{"num_hidden_layers": 11, "hidden_size": 256, "num_attention_heads": 8, "num_key_value_heads": 8, "head_dim": 32, "intermediate_size": 1024, "vocab_size": 8192, "hidden_act": "squared_relu", "norm": "rmsnorm", "norm_place": "pre", "norm_eps": 1e-06, "positions": "rope", "rope_theta": 10000.0, "rope_fraction": 1.0, "qk_norm": true, "attn_scale": 0.324, "bias": "none", "tie_word_embeddings": false, "parallel_block": false, "extras": ["capped logits"], "init": "uniform", "init_std_qkv": 0.0236, "init_std_o": 0.0, "init_std_up": 0.0236, "init_std_down": 0.0, "optimizer": "adamw", "learning_rate": 0.00245, "lr_mult_qkv": 0.4, "beta1": 0.9, "beta2": 0.95, "lr_head": 0.00498, "max_grad_norm": 0.5, "warmup_steps": 338, "schedule": "wsd", "decay_fraction": 0.325, "decay_shape": "linear", "final_lr_fraction": 0.0, "batch_tokens": 131072, "max_seq_len": 2048, "doc_mask": false, "train_tokens": 543800000, "max_steps": 4149, "dataset": "wikipedia_en"}
MLP neurons of a small language model. Each row is named by its layer, matrix (up: input weights) and neuron, and shows model dimensions 64-191. Each number is 128 + 24 x the weight over its row's rms, rounded and kept within 0 to 255. Numbers have three digits each.
After each neuron's rows, "fires on" lists the tokens most often at its 100 highest values on Wikipedia text that the model never trained on.

L7.up728:105151126114177119172117091131143157126100156132147165110176123100188115127100184102119138129166158131098108139115144144130133158107094133185110150147168199109129109125125123140086107145109148150140172142102118145158153151125182149125099104131115135122129140146144083134141104081119131127136072137123122128074120143116109120156203105145135121099152154128125136142157118127093180099161
fires on: "ing", " and", " with", " after", " for", ","

L7.up646:079098090149144115123159136152125117138157142117132132119175084172185130134135154141121145125145120096107160136124156124122136126098142129125163130154107142085121104141133143104152104135153127170164125103138123149095151153125165166188148108095132141107145179146145110101116153138139144116150139117107123147075119119095123121176124123140140127143128136085138135123102181109081156116121
fires on: " inter", " pre", " Inter", " Pre"

L5.up675:125099180160134121188108113139143131164141160133113161137123154127131125148111099130149124139114122118146129118111157090163111147113162131116178118121069143105180115077134144167119111122089166133156118110181127104128083166148150142188114133120086157133113140157171171143141122117144134109125137112140158154134121108182126167098110128110099113118121118162087115189073130165108125113116
fires on: " and", ",", " or"

L8.up356:165119129157125142178115125098122113143140111146148147122153130180152151144104204161127129188115118097106124117098099148138144135140095136091117129125124153106116132133104128148131141142145169129155138120128128151106139173142135105096112106120115121088112161134139100145131173148109130166134144115092109130100179117159124185100115101123148141064125163120142113164114111080115111154187
fires on: ",", " and", ";", ".", ":"

L7.up493:110103093151144112137108116111133123124150115091174153132129108116109130130076113128127131104142114121124103128150151155144140150137123138096179054139111129144133116117136141137137105146112159128105146171198123148154097130154120086142115114105063197127144148124114112107167116070124110127143095106102191162110072112138137101144115108185150167133117125123131126121125104090127135111164
fires on: "–", " |", "-", " to", " and", "."

L5.up956:113124141164130122129156142080119144157132137160124152133160108128141131154127163105090090130159149129149089114127151081192113129170153140138183113139154157132128148120129125138115093109116132083169163112150132133136147115168149179177145105142131114101163144119133094161117134133097148112121114137132142136150165091165137127096153145117147093130120138075108153137112126119149183120106
fires on: " for", "-", " cal"

L5.up278:116060167133119161123148122112144127171112127144125097095116154123160103138099143152129126137109095134128101136139162168146117151149155144102144162124133145102129149137162105170094138084087153134136136117121135128136104123167127116148046094073141109153158143127139099168126156152112141124109122147110109123102100083106169113118116150142114104128139058134154166139114172109125121132140
fires on: " |", "|", " (", ";"

L5.up231:118109136116152097153130108124100182125127121153110121153134102120137143169143136119095095108121128117105157194118126127092159131109160140105130127085096127125162135079145122152148084108111166134150112044135153100104112161110147132130107125129149133121109130140163139137138166172096130108114162086122138134113113101106147122124122096146108143143129132075091119132124125160096127150121
fires on: ".", ",", "be", "ing", "ge"

L5.up644:122137144099153151143094100121100133127147140126163108087166135105103197142137134139091093105129102099123173145133145146160120156146166142168164135122133137108162177135136121163149151156183145152158107124129119151118130133102154131139152141142128150143108128153097112143090141134133109126122133092137152089118116123127100136140187107181118121148127128165143134097092155128146132147161
fires on: "s", "w", "v", "t", "ter", "tt"

L8.up841:117100116112143121142123149141106155133140120161121105118131100135177136142107138129130139164160144155148171143161149116116127098137136134115138123142131124041165130117116159112121160111157125135165118141141134148107120138161119115138117082151094139124142123143167137118128139065086148086125116148147134129111129093155122163130177066128158105130125141087121156085118143088147162119146
fires on: " was", " were", " be", " is", " being", " been"

L5.up706:110098138124132100129120149104126133168146169129140134144114121117121136120113152114129131146126133172150139127134138153155140162100133136097131117131128152153129084084151115060136121156097065151148147127182162140155118140149138065196133128134096112133096142163150126099118139086103147081148119113113126187124122155185137190121099116115135152094121123101114159149119139141086113103135
fires on: " and", " or", ","

L7.up701:121092168137115121132125117111094130123165104145164149085138128114172141160086102160079064114189123145126123159157150094133127150110132139157180153157149131076200151108139150085133153133128152115156076084126128130123118084132166108134125134116116148143142130139122138095109123116139129087132100082179166118110156115123120121081094082088139133121111150094124117104118161114120124156123
fires on: " 2", " was", " Title", " found", " 3", " pre"

L3.up605:145145093121142113145150140113073147124083102171133126107171134111119132148136102119080108133117145102120132102107165094123086137139102141159120103149080118144120107096109164128159103131135139150154150081105160086110156116102156147112092113159137085124164125145142101121167119125125139153156114138121116151147124113114168112138138148127140123128151135104113145142108103092157155096145
fires on: ",", ":", "Des", "–", "l", " by"

L3.up54:100119138101136095151126130141143132172171084118129122125120133131136143134120181142117090133159141146096137134103121151188115178100123136149148129117090106107176136127125154128104099147129150139157132110136132136162120108128105128141111112132121117108147170154151105103133196120170058129143144126121124111073128093158132118113136095129124160130103137147153100143104173147117139150133
fires on: "=", " =", "mont", "ock", "oph"

L5.up710:158111130140096151143125127114130154124132174145108103099161131162143117098058157093121107151125140132113129104102127141139112146146147134161147101127134146125163137110102119146113160156083150150130131121169130124152170136119143085091132114111105127066118115173174119141126113108144122106086122161115091124165120113128135165138131107120116133105097136105163121130113129127114095124112
fires on: " and", ",", "un"

L7.up917:078092138149111137117141156156145129121137157148135107141106122137134112161120145102140137138141093144167105123138147134136124113140132132124149121132115140147121114124165099114071139129115146129144143117089131127152126127186142146159120134168104158134179118151133107166142121129147106146159102143107103166133093099160123135119104143150124098126156098130139167125140158102129142115147
fires on: "|", " |", " /", " 4", ";", " 6"

L8.up826:128134139107124086096128133106082132137160155132146197121121105128138150150129149136120157123154105066055141113100144164123153107185126137146106115111141139105116163133147139153154085092153134141127126106143129117097155158150129122165110122129142139136115129126159138119129121080128090109120108169107135111092085152120097144135108107144157111112148150106160110111144170110146135112138
fires on: " in", " |", ";"

L8.up908:129148145106144160142099098123151162143109127185125106111156093110139117164104128105132123144073158124126104170113142159160128108130123136120136117172112153137175136123135157107150151172131120158186117110120106143129135147121142103153131097181114131117139146147106121109144125052163097132149075123115166128087090132164127125164129114121119127119115111124147124133138113125100137084124
fires on: " of", " for", " in", " such", ","

L3.up727:083125125115133078147143068104115117129139111127144070114148104137146150139150129160129112165144147107113187152117108137091137118121137139117152108133093119102142161106151118111128134117121150134208066096143138152153120127153122165164106080076105120148157152137149161130089133126138127090116118153116096177153152101100168110138155152132132120103126119100128120126079129132123143117159
fires on: " inter", " re", " pre", " co", " ra"

L3.up917:152131125115114165147116140136101159117099081072139133145130097137130113142055139145103133157071102129154112134151135082129149101158091155128140089134128161142129174108101120132132149156173094121119112107120112106134134129157185111106135081170163172138104157131125112152146099108126121133098131130107173134174127126136168095083143146154141104108127123072120158095111103096131155108130
fires on: "°", "h", "′", "–"

L5.up276:150093117054166092170085123112127104129191165114168125165104115154119136121159113158127125127124133133126155128133148144135100155132134135098132102098120149132121100075113166141103144143108106139109153079176131108151130128155130104190104126114112132104144125140154128134124126117139073082113131136107154130133120104173154172118115112153132142128139136102111135162109125113088126112127
fires on: "-", ","

L8.up540:149145111117117146150119121138103152120144105181150141129132118146128107150135157115120148118144153085127136092154144140153127134131112133106127108097121130109131127098119148133115176175095121135126120094159123124091143097140112095119140104117104127136128168147174110164145148075113130111093104177112150104112119125128158090122120085096146111123105107154152158113129186163148114145155
fires on: " the", "."

L7.up881:099143049083128091152143113107124138142152154113136145131119109093130151142117160143152159134132147122126132120102079161088101102138100136150161135127134162096140127102142132109116103122111154127138137108125130091118134149107184099153142128124118116165137095146106134133156117096124066103159130123102132121125116142142153115182152191142142140058141170138151148153128192102170126119132
fires on: " in", "In", " from", "de", " In"

L5.up186:121143098120085135152082113131100153127197169167162128130119144129128139095094129105139104100180122119140157138129146134137125157146152139097148087104110144134128131101122104184133158095101156122126139133131071146111143120129140086157118123119097135113126158136164125138090155127132147119107093129111132108143127108142145161131153119101138073080129127131134126135126102102134131153120
fires on: "-", "–", " and"

L8.up978:089100099107149126103143126122089152121117141122096169104124135145167136147092107086142129172121121095096114132121155093163129115103116128111191149133094166120140114137158171170106138160132091127138150114159161099099095109142132079160138095140170114140122162160169131164124101112103115103111127104102106103094138133102111159163125121158141125150145120099109108089143150116139128105162
fires on: " |", " and", ";", " or", " of"

L3.up802:109109101073119149164160142091078142160087140155139121140133130164146141148126109121102100144105128135117124134109114145140151142147137136130100116126140147135135158093158122141080137110120122164140138112114137130117148135077121147124119136154150117090138106141117141081119189135134132182115122137114165118136126123136125124105099124159160147176066126119085113147151157123127132144137
fires on: "ing", " the", ":", " at", " on", " with"

L7.up684:094111108109174165109127140153111199133122142118126129115126149109162106159091143129090099125170107107134159097149127126116125158127140145125142123119142127136136150131131130129099156140103175111131129120147135138120136143148126149098129110148133149177162116145116131131193132149118151129113105137134150119146142088124097127099195069129147163130121121113149151120151126093124167140153
fires on: " in", ")", ";", " Center", " Hall", " House"

L3.up887:091131088159107149135099086113094151158113125122144131150194141126116126156113119155121145155139120119091114164141161117063139112125154142122119124176131151142143139116103142131139121141125128135105118109156118130139126181151191155090089124109098129159127143136127099099158121127124126139139127138117121172126108083154153119115150159123149130072132115110101162159151098097127148109118
fires on: " before", " m", " o", "×", " after"

L8.up655:154124147120122137135130148106116103143105141110146096124108112098146172107090137142116135109154120137135102097117142166122168088136121146119122097114156151139156133104144125200080102108136165139110133115136132108103113117115145109138156139140133159151188148126171117168119133152120110137100130184115116120047086120176148134141128126150126128139127156123119071102149149136123118151127
fires on: " |", ",", ":", " Q", "T", " Sl"

L7.up743:101145132142162118135119149099135125143123118152128131165133104109170146110115135105111083154131115149155130105092118134133111127143113147121174126130107113128115125088174108160143122109118119130145100124099129169113123147116190152155072084146124091105144140127146092173139164132106136130127122136080145129107114112117158143156140124114119118130121142100110118083155151096082187114118
fires on: "-"

L7.up180:146115115111106137146131128159094118140157179103117119107164139121155165161121155154088123116168128112081126114123138092155132120118117132121132142153112155133137118147092182157146136155121146127123142160160112125121138135139167132116108079144141103094176144173076095131088156112151119084119105173103171122136137114142147120117090075139161157128129123150107125121122126113124180141137
fires on: "s", "y", " of", "ing"

L7.up264:078116122122165124141146086127139161129124135105141149095174104131144102134090150144118157094116125128140167120106139134151149114145055135118131136160151159105160125124127112119110131093128116136111145131096116096134143107166169095132077113104098155101152139153105080119139108141130104105175126162120141145079111090133099121125207140130138098087100109091114171130145101094131173142198
fires on: "-", " and", ",", " to"

L7.up609:112132142122135142148114054159089138117144140138152106114123079081157129143139150130122130108155113128137138134158149110173113118144142139148144132136087148147150188142148119170123120092146128155150131083111171117138146164105139132154139135144117113160151101180130146130164136120113118121128158121122085148109121128119143109136122119141096152160090129130169128126081166162114126147107
fires on: " it", " It", " |", "It", " song"

L8.up538:135137066105131104150113150132100129161137164143134095124146085138194158169129124098122119155130158128122124147168126107170107146147101136184155095105108128097139117125112162091097117101143150148100163117120138136119140167148116147128082125151125145139107131119171143130091108089147135086108118156127106127078109124102126119140153124117122109090157115131147132125164131121118111117115
fires on: " was", ",", " began", " is", " were", " took"

L5.up322:105099133119131139128137138130127162124120091143177072128156107113127138143120131152103111133131120121123121148106149147141130111109092147101192129159077136128138151111148112121160065160112115149139095124148130125120121123101106109137128112145119155164156169144166100120125134145121154120136131154093158113130100104103156171130099119123101111112118132078128109163129099170098105115130
fires on: ".", ",", "t", "le", " Length", "p"

L7.up433:126142119143093137112166140097132147107126101081111146133158129107157144128131103134120113109155091127157161127115121093110085132124135142109157165133122128122204156145157114148110126122126139144128100106135114172156125116122168111169106100168103119132161106147141119083112171113124140129115126084171145107113103128187144124083116060144155113092132160115130154118109123140098181093157
fires on: " |", "s", "-", " 3", " 2"

L5.up83:108109099099118112185127123101107108103128130100172129172145098127121144121140123111109170153154112127152151084128165135106136175127099137117081148108104130144100101126165160107110122152117106116114150123124155156168127156140108179144114071179138137137122139140151142176147115087083103133160083132148181155126095113114123166121165143102110138142132142094134135163140140119080121133152
fires on: "ed", " as", " of", "d"

L8.up993:142145142125158143150124095124131159113168097098061129138121150118143104142053102148117130144134117114133113129103147102110142127121177136129170164159108150126165118144141127128138132134115159160189080129124087148111103155124101088152133132165138136132121148140128136117131155117124119141124145143151130117075083121142103159137130092157098138115108113118098126144127118120104118074110
fires on: "\n", "s", ":", " |", "ns"

L8.up640:090151104151149088134166143095114145137113151174130136135143130149120124154128125124115105124149131131071136144087142132173104150129131152102120140116117181130138122109165110169098098133160111107124117098179146138114083155095121098157134080101126121102140164150130107125097175110099133160119128132143160134072119126136150131117087120109133134144133143140129125094153146128076131099148
fires on: "-", "ame", "te"

L7.up426:150077087106101142181099142095092144120112158143137129126148097149147179144140140156124134093164159102099110119138138101138154170166131135149124142115164149146140112121128150182073184128123141103132163075118117135132190113114106164126076105134125106136171126136127117152130194118126123119123114129128148138114124130166153162157135128113131173165105130119116127137133142127168153120153
fires on: " of", " the", "d"

L7.up745:118132159110099101117116084128142196136161137116141081108122106117118152133150100111131108110154096132092091126098171126121109178129137141121133146145123139115150142070132151136105166116106147120136100121137095159161129103147129123177120113134119178169120126135102153148109150141119129139094092112141153148113104138141144119136153111118159132102133130163137147093133111126155087150160
fires on: ".", " the", " (", ",", ")", " name"

L8.up487:161126140114104112156115129116137131140131150159133081077150114129113154151157137098118128113169112128151130164125120103156170139133128136127116073135138134129151126081141125146149120187130181142159137116141110176096135119124139069101158099145144149147135100129136125158096173114119077112083157158099151111117127128152143101137156124151118153091120090120099108148124206136121128100131
fires on: " in", " the", " of", "1"

L7.up536:125171155105165123119163120123077100131167146144172132139135135088163149122090153159107138118134120102076121101164128175129158144132103136135132127102112136093158140137193127114140142126093136134151144073119094142104093113152133153125111076097163119136123154134120093136097124108155102131162136135110117143108104130167120133107145113116163125167125134099149072142137175145125123087142
fires on: " to", "ly", "i", "ock", "y", "ro"

L5.up771:126116115063140165168153135142141130086139091132132149136116128143118114129078142189085136121131122095109113084100122107120164130100138142103147154129076148110155110078128132105136113141100150140157135134149145106129120134113114104095095144131088157130179132153133119142093160121137091110104156120128155114165094136147178156087126131147106105121154116142126136110097108136115115189132
fires on: " |", "a", " 0", "/", "za", "ap"

L5.up143:109138121159150109118152095099082159147114178141136113114159138104125134167079104127114093079132119114115124118117131118179145149099127135106111092128118162121140210119143096164131102113120086108099142145137112106118116175144205119160125134154096160133141163145150115112121116152135131074121111127082140126091114120139116138138141131092148132147132119095094097136137106117108163116149
fires on: " and", " then", " or", " to", "-"

L3.up780:117083102167104128153139106102125132103106145094158084167189127133146134134138097134103084151135162163139157159150167147087124120097123145142154076122126130150102160071117130082145150110109139140132106107162138125160124173116166094174119114137093123169130136141128119130161124134101100144119108128139130126105108117105173104107143149138125141164124093136076185133119118090143164137151
fires on: " in", " to", "z", " g", " m", " o"

L3.up856:128110129123091139156140127120096127116140133166137078151178113167123128154134119144116155156103117123134115138162141090120121127143127144146166130161149123126152163110134144128134133142163108120125072122158121113134130126145135126170094100129131085138145137145104137112122103159091109144129092169123120143101094103085179134154156134119128121159150114109051159161143121129129137161133
fires on: "s", " o", "ul", "d", "z", "zon"

L8.up392:149115128106144115104136102106101096117152143150164150128148123146124168150143120128105106122135081097078143154108102103154153146149105142154123097148100124097145105123157112129152132101167133135139096136161207107130120138160131127106110143149139164153149156138157147115197096098150130095143155129123122122102150116096105143134143142118100125113157139115105187121135163122105148155161
fires on: " a", " the", " |", " (", "|"

L8.up445:084151112105140110120135141131103135153175149137164156130160121082162131191061164130138139154123136125145151138083109128140085140111134134106157129125152137121160165096147118160150156127138122137108159101089132134086142149109180171150147086127125137117145141147158127177128150072074119108117154106141121112108140139192124133165121133098132157141105147105136126111131128144147147118156
fires on: "-", " de", " re", "ce", " in"

L7.up1011:125135113120128115123099153121061190166113097169147138133108116111134077143138135131118153182127129112180123094114149126113074164132106146124139113092106172145142160130071080144137130144142164138135137138137133136140084144115135139145135136119130142159160145144141116139133146084113133138164095126138144126125148109122150156118140112118144159107098135142156178121088186159154140076147
fires on: ".", "L", "art", "t", "ot", "hes"

L7.up419:101145092104126085157142122126103140137123161132125129086106107119116154118091139085090116156123131126065123112144143139176181163119090133163110102148114144112104150095162107166127123124096149154141102150142087111117148128108132131158097110114121149142142139128141142100150151096111151141151091175101130122119141106144101113159098103128123184158137172161174110156143132135120123172147
fires on: " in", " from", ":", " attended", " the"

L7.up696:100115142124125134141106145112064137134135179117151128126130136130141112117086105103132083119123118121135135148119144094154156164130122133153167105112079143150130134112114121185149105114143162124144089102156150135109127156132146071151112112142093116151145150149133132126133128121126099093120123125090146166107095122161135134135136098099151147094153088116113113132095092150124158103153
fires on: " and", " or", ","

L8.up171:122169161115131126122112122099116109125137126108151129123129138120119130145106149101034149127143116109162133140140168144112117136151130146125157109132152108131096130141130131153128098133123068146152127132096097126116136131092137158140123178122157152127111167134134091146144082115108153145072093135123129140100140069166137140135152121162116136120102138151096161108118136095115102192143
fires on: "s", "t", "ra", "e"

L7.up91:136139123102147092122113110155121135136149129136153185125169148092107110127092099142170121098145094111143104100147145168146127129103106140102115106145122124137177127125179165155121099064071110152126110126104131130171106136128125096165114111141142125097096152125106137144126137113108117110126101107139094128133142143148128142142141073145127146125146143161143095105067116115111170117144
fires on: "–", ".", " |", "19", ","

L8.up363:127132106143106128101142136114101132130126124138166132081134101085137116152089120072135113140128158089118142124196179124167113122137132136134122074127125151149149188090098190170113123154111149131120170128140115092107140129165125112111106123125141150088144172140136094134123146079142176139153140139127159142114173121107139114154112129122108160077136156146127124125133126111102170145150
fires on: " of", "–", "-", "c"

L5.up749:081134109123119149140099119117107174136203176149140145145121140086175150138069162073127073126127122133126149120117172153164092149140116132097150089143093183120160104124156119166133149150103168111150145115122121146112093125098121164157150084106135146100116117159147130149107126102129141129118103115122153134138144109169137139144138114112152154121115136147115161117134163149111130144109
fires on: "-", "'", " of", " and", " to", "/"

L3.up745:123124134117135121166138102103097202113099134164082108113138129104116128148168113124149139108149147083094084145110116111160119111153116140155128118128173121152124111104138136115126148122113102116166124141142132120162152135091145136151092125137158123080132135136120113125089115179086120128095101143130166137101120127153141158129105129155149098140118130104099154145105095132118166110194
fires on: " ch", " t", " y", " le"

L8.up488:113139123113125092147141101136097142132172140133108103185144090068143143158095169184119129167156126158149113115112141126170137190128153128067145106119142145086176140112159129138156122119168133154152129075159109163108121097165140150179126108132126175120128187150158109100121137120151131102123091126143125128121161125128126149141143098093118151153128150139128136160106139107102115122154
fires on: " to", "-", " it", " in"

L3.up106:123150098131118108147159121119082150128176153150139123124130061113135138170152169109093101138177126155136132134127135157127126147079094140148123127109106128123123156108136138129112110152141120168142077054121125173199118137153126134169132109095109131181109164144142139120148171115122115144133152124151155154083111117129092142072126131102145178103105158116150121155140168115126145111166
fires on: "st", "y", "mp", "m", "and", " to"

L5.up535:126113099093116126162121151119148140140150117139187154184111113122128141125102120177115153134184126104128147110131138094149112137128127131127164125100130124113143113090147129147134138145075123118098096118117137103173095122133127110120115141132105126115144121142153104127130122105111124122137127154104145150180130109165116163088119102122126140099079155097147121169108127147102104144125
fires on: " and", ",", " or"

L5.up455:126171160131175120135137102115104140148120124179114164116116132156109155131147140120116142102119107110099165099080159131162132179158165144144125137115107131116129193126134161165092135096106143153171108140174123147136115141156116133092101114148141132154140120143132115101185157140149144141146098164141125157096092148123145107146142105136151156139129130139150129153115137098143158105129
fires on: " |", ";", "ange", "|", " name"

L5.up214:114101162096131126138153142143097169135142088132159116130144119100140143143151129124120100094106104138106099141140139091166182116085148138099144119127081140130176161089141132096152080096155068124146096103100120103141142157140123124130108110168126113108117116148167148134154110153111126143134130129145120129121124123113172163162125137136138135174096098109089104187079121193094136127144
fires on: ".", ",", " |"

L5.up281:125078120141108117137138109101152126134142141075142050140136116149171146135097138119064141138134117135140131150132165145160119165109110140100137157146090163135126095131133118093099109087107118098141129133161199146148108134105164127131138098098070135117134126147100141137128089108080079072130116134118150163120112121145172136108164135120165164129141125118108142153119143127094148119084
fires on: "ed", "ing", " developed", "d"

L8.up776:124147126115160124146158091136119155148148166125145110088124142177124126117126132155138083111115125080125110133117108100111134146166108134141159113143126107118159147107110090118123076159133115135100129109143169127150125163119161150128101133138114133149101110148117081086180154115114146112139124120113143149133108147090193145106146076159161157120105165102109125165145167108096142167136
fires on: " who", ",", " that", " which"

L5.up17:142113132091146147118154133125116155115130090140141131136138093118175106167125150167143105145102113122119098100125103135108127153103107143135085112154078161104159136091134141136146117111152175147133094133109172097141111152166118125130142135105149124113149137146183116128153188140116144105174093116121122102132123133084165165129113115130090159144152152135121171129107129128146151131159
fires on: ".", "ent", "G", "ape", "omm", "D"

L5.up722:164117106114162156096148169109127188145108128121151126112123156143144146149098128131122144132146070108096128138117091138152109131145140133126082124124172107121131160112121137130097130141143160127138122114095148100074130142149118110106185117169118135112142094157134144130134136139128133116109140143170157122090153134116096119100151098143161158077118121102148118156121174110141154113146
fires on: ";", "K", "n", " in", " (", " Center"

L5.up658:084150103143175151114161096124114125153130125113107156100141095156108122146140155117121111125165111128141166142145115171113141130092137151118118149087120117149138116126123204126125049145110170173174130085157128121140141129137139166138105116100113120114109092131122103113160131120154080122112096127121095135111097123114140139127123128143121167119116132121139117165124124159134129098123
fires on: "=", " ="

L7.up489:121157074121112122120093155130128159102165168108160142137103099141131138105093102143126107115133131127156093109156139148120106126148117145113131127121163133121168098127165139153138146117120181156102094130103077117089167124118154148158105109122144099135157123142116102149084136113099142127119067125111143123129137110173173132164135100107109155118118185111127110135111179111135116123145
fires on: "\n", "em", "ent", "-", " re"

L5.up869:133128144093153098134168155147095173136143159122125107123133112137146101166099161149112093179101122103086148109082127168093077166126092141120180089117122180100157136109138143144115167178126137153152104113150154110106126098091107116108129108105135118141109154131130068148115166150136127123107116109146105114168149103158143183134100112128136139126099155142115139119137111122112113106175
fires on: ".", "ff", "ent", "ther", "dy"

L8.up221:081095107095107139161111094142100121147161153185157170081165156128130123180129118108104146146116140108111153086137179157142140108126065120132167119091105120093154158108100158124120102154106149156145120127155151131137104149099156145149121124104118136138119152135200122149150131120127087148098129141129104138129105127133102157140137093120147152101156132140152118170155166125141124130159
fires on: "=", " and", " the", " his", " their", " ="

L7.up50:125099140107128135125133113133082167153104130148154138150110090106149093120136131131147128099167099115123080096122129131125102115164089138115156126121147145114133134131156148184097145116119153137187114126100166125096092132138118137151121135118132160158116094153101141186129121145136115111078098162117104173145122098134127123123122106157135096129174119096153125130144124086136132152157
fires on: " |", " Ste", "born"

L8.up24:123134111095094135127187138142104128127099151138112172120143124146124144117085115162122131110149102109111156111121168103175123134126106130125110111099117124094186135092169132140130151129160124144123124108130156098110126114137098048150132130156145128147133126142124140152120148153155093145149120177107092133137091127161162152138153120153170079130142115074124117144146155113138141152101
fires on: " |", ";", " in", ":", ")", "-"

L8.up399:092123119089096086129096115084064147147156121127119136107142119102141122177084136077131147119176139128143133111073169143154151119078167134111144125154092161104148093088141138138100114140099138155111146140145129164122132126156149168155125126128116143119091167169173140122151122091138136110153133124181113116090134128126102194145141107109139151105115164126114097156102135119115121113159
fires on: " to", " and", " or"

L3.up372:141158103107132148168091135157144133113123110100131130165142125110126120165111112113092130124096104124089103147156140081147137115154148143147141127169164145148104158117111115162126132082102131116129128103166149152147108144158148129094090077106126175120115181120117091174122083147121123130118113130145131126129179116145133090113156086129162135116167105186133138127105103113134164132162
fires on: "′", "°", "\n", ")", "r", "88"

L8.up928:156139103116110113137147091123158141112104134108119169145151122140142131157159115107105164088116138070111128107127152153122130116114141139152115107186127176120127144116118152134079151118136143154118125144122123119140120123131090121179091114122101135118132176126151124141158152135158122109106116178165112127105124144144129134096130129127180131091085095151139146119147132151143177121171
fires on: " the", ".", "da", "″", "mu", " So"

L8.up510:135111061104168147149113138120120142145103157119143106136106138121174180137146164147083106097149113110108116103066134116137098159123140140106127095146137139129133155102143125150109136122142127117125145146090147102131159143124142120159106115152102129104120120177149100135076141134123112150132086108097171116110118123131154164127105114134180123143120147109134130088151125115156150199167
fires on: "-", " and", " of", " Historic", " &"

L7.up630:109125135101153130114160101144119186157129147149124098128129107119126104138116145140137141138155137128163122150146100104136117131115123138181164141140139116182192117120169116106096152115151127153125106078129144138119152131121191136147137132123077155122141111174110122119137151098150094093137132124172127157146156132084111109088127119109143147095064145130119149139105185103131131146163
fires on: " who", " can", " It", " which", " may", " it"

L3.up500:116126141110099098130130143140129142161138154157155115128113115103091116175101102118150125123132109089114150113129105140167082123185131133087131116152154136120150181108117151146114134111103101132135124086119132146182137133145157129138140120164097138122151104152129187146147135096092114123096090121108116133107134134141147106131163107130156086100159110110125138102099134095124157113133
fires on: "–", ".", ",", " |", " January"

L8.up688:122144105110136130126109122091103139161184132119144084098114121145186105124100123123118112137120139157094105148122147141143097165141112135138166128142130108079148141116115142130141135101076139135170128147087141147138120196165149114100094139126108183159169112132174127144118106130169114093109119121121119151089125092126138096175131134130149119125130134169164128148157126091138112109118
fires on: " (", ",", " was"

L3.up188:131114123121128088134090143121072125112125108106144098132124057148170100117091113112099103134130156109151116152143134080099155110108116144106162082145084175132139152085164178145123151185098149187107089092158151113130141117126134142143149109152152112153141118147154108141143130145121105113142116139112174132103136140091120157160133139137113094173097118119115116132165152143099146136120
fires on: ",", ".", " born", "d"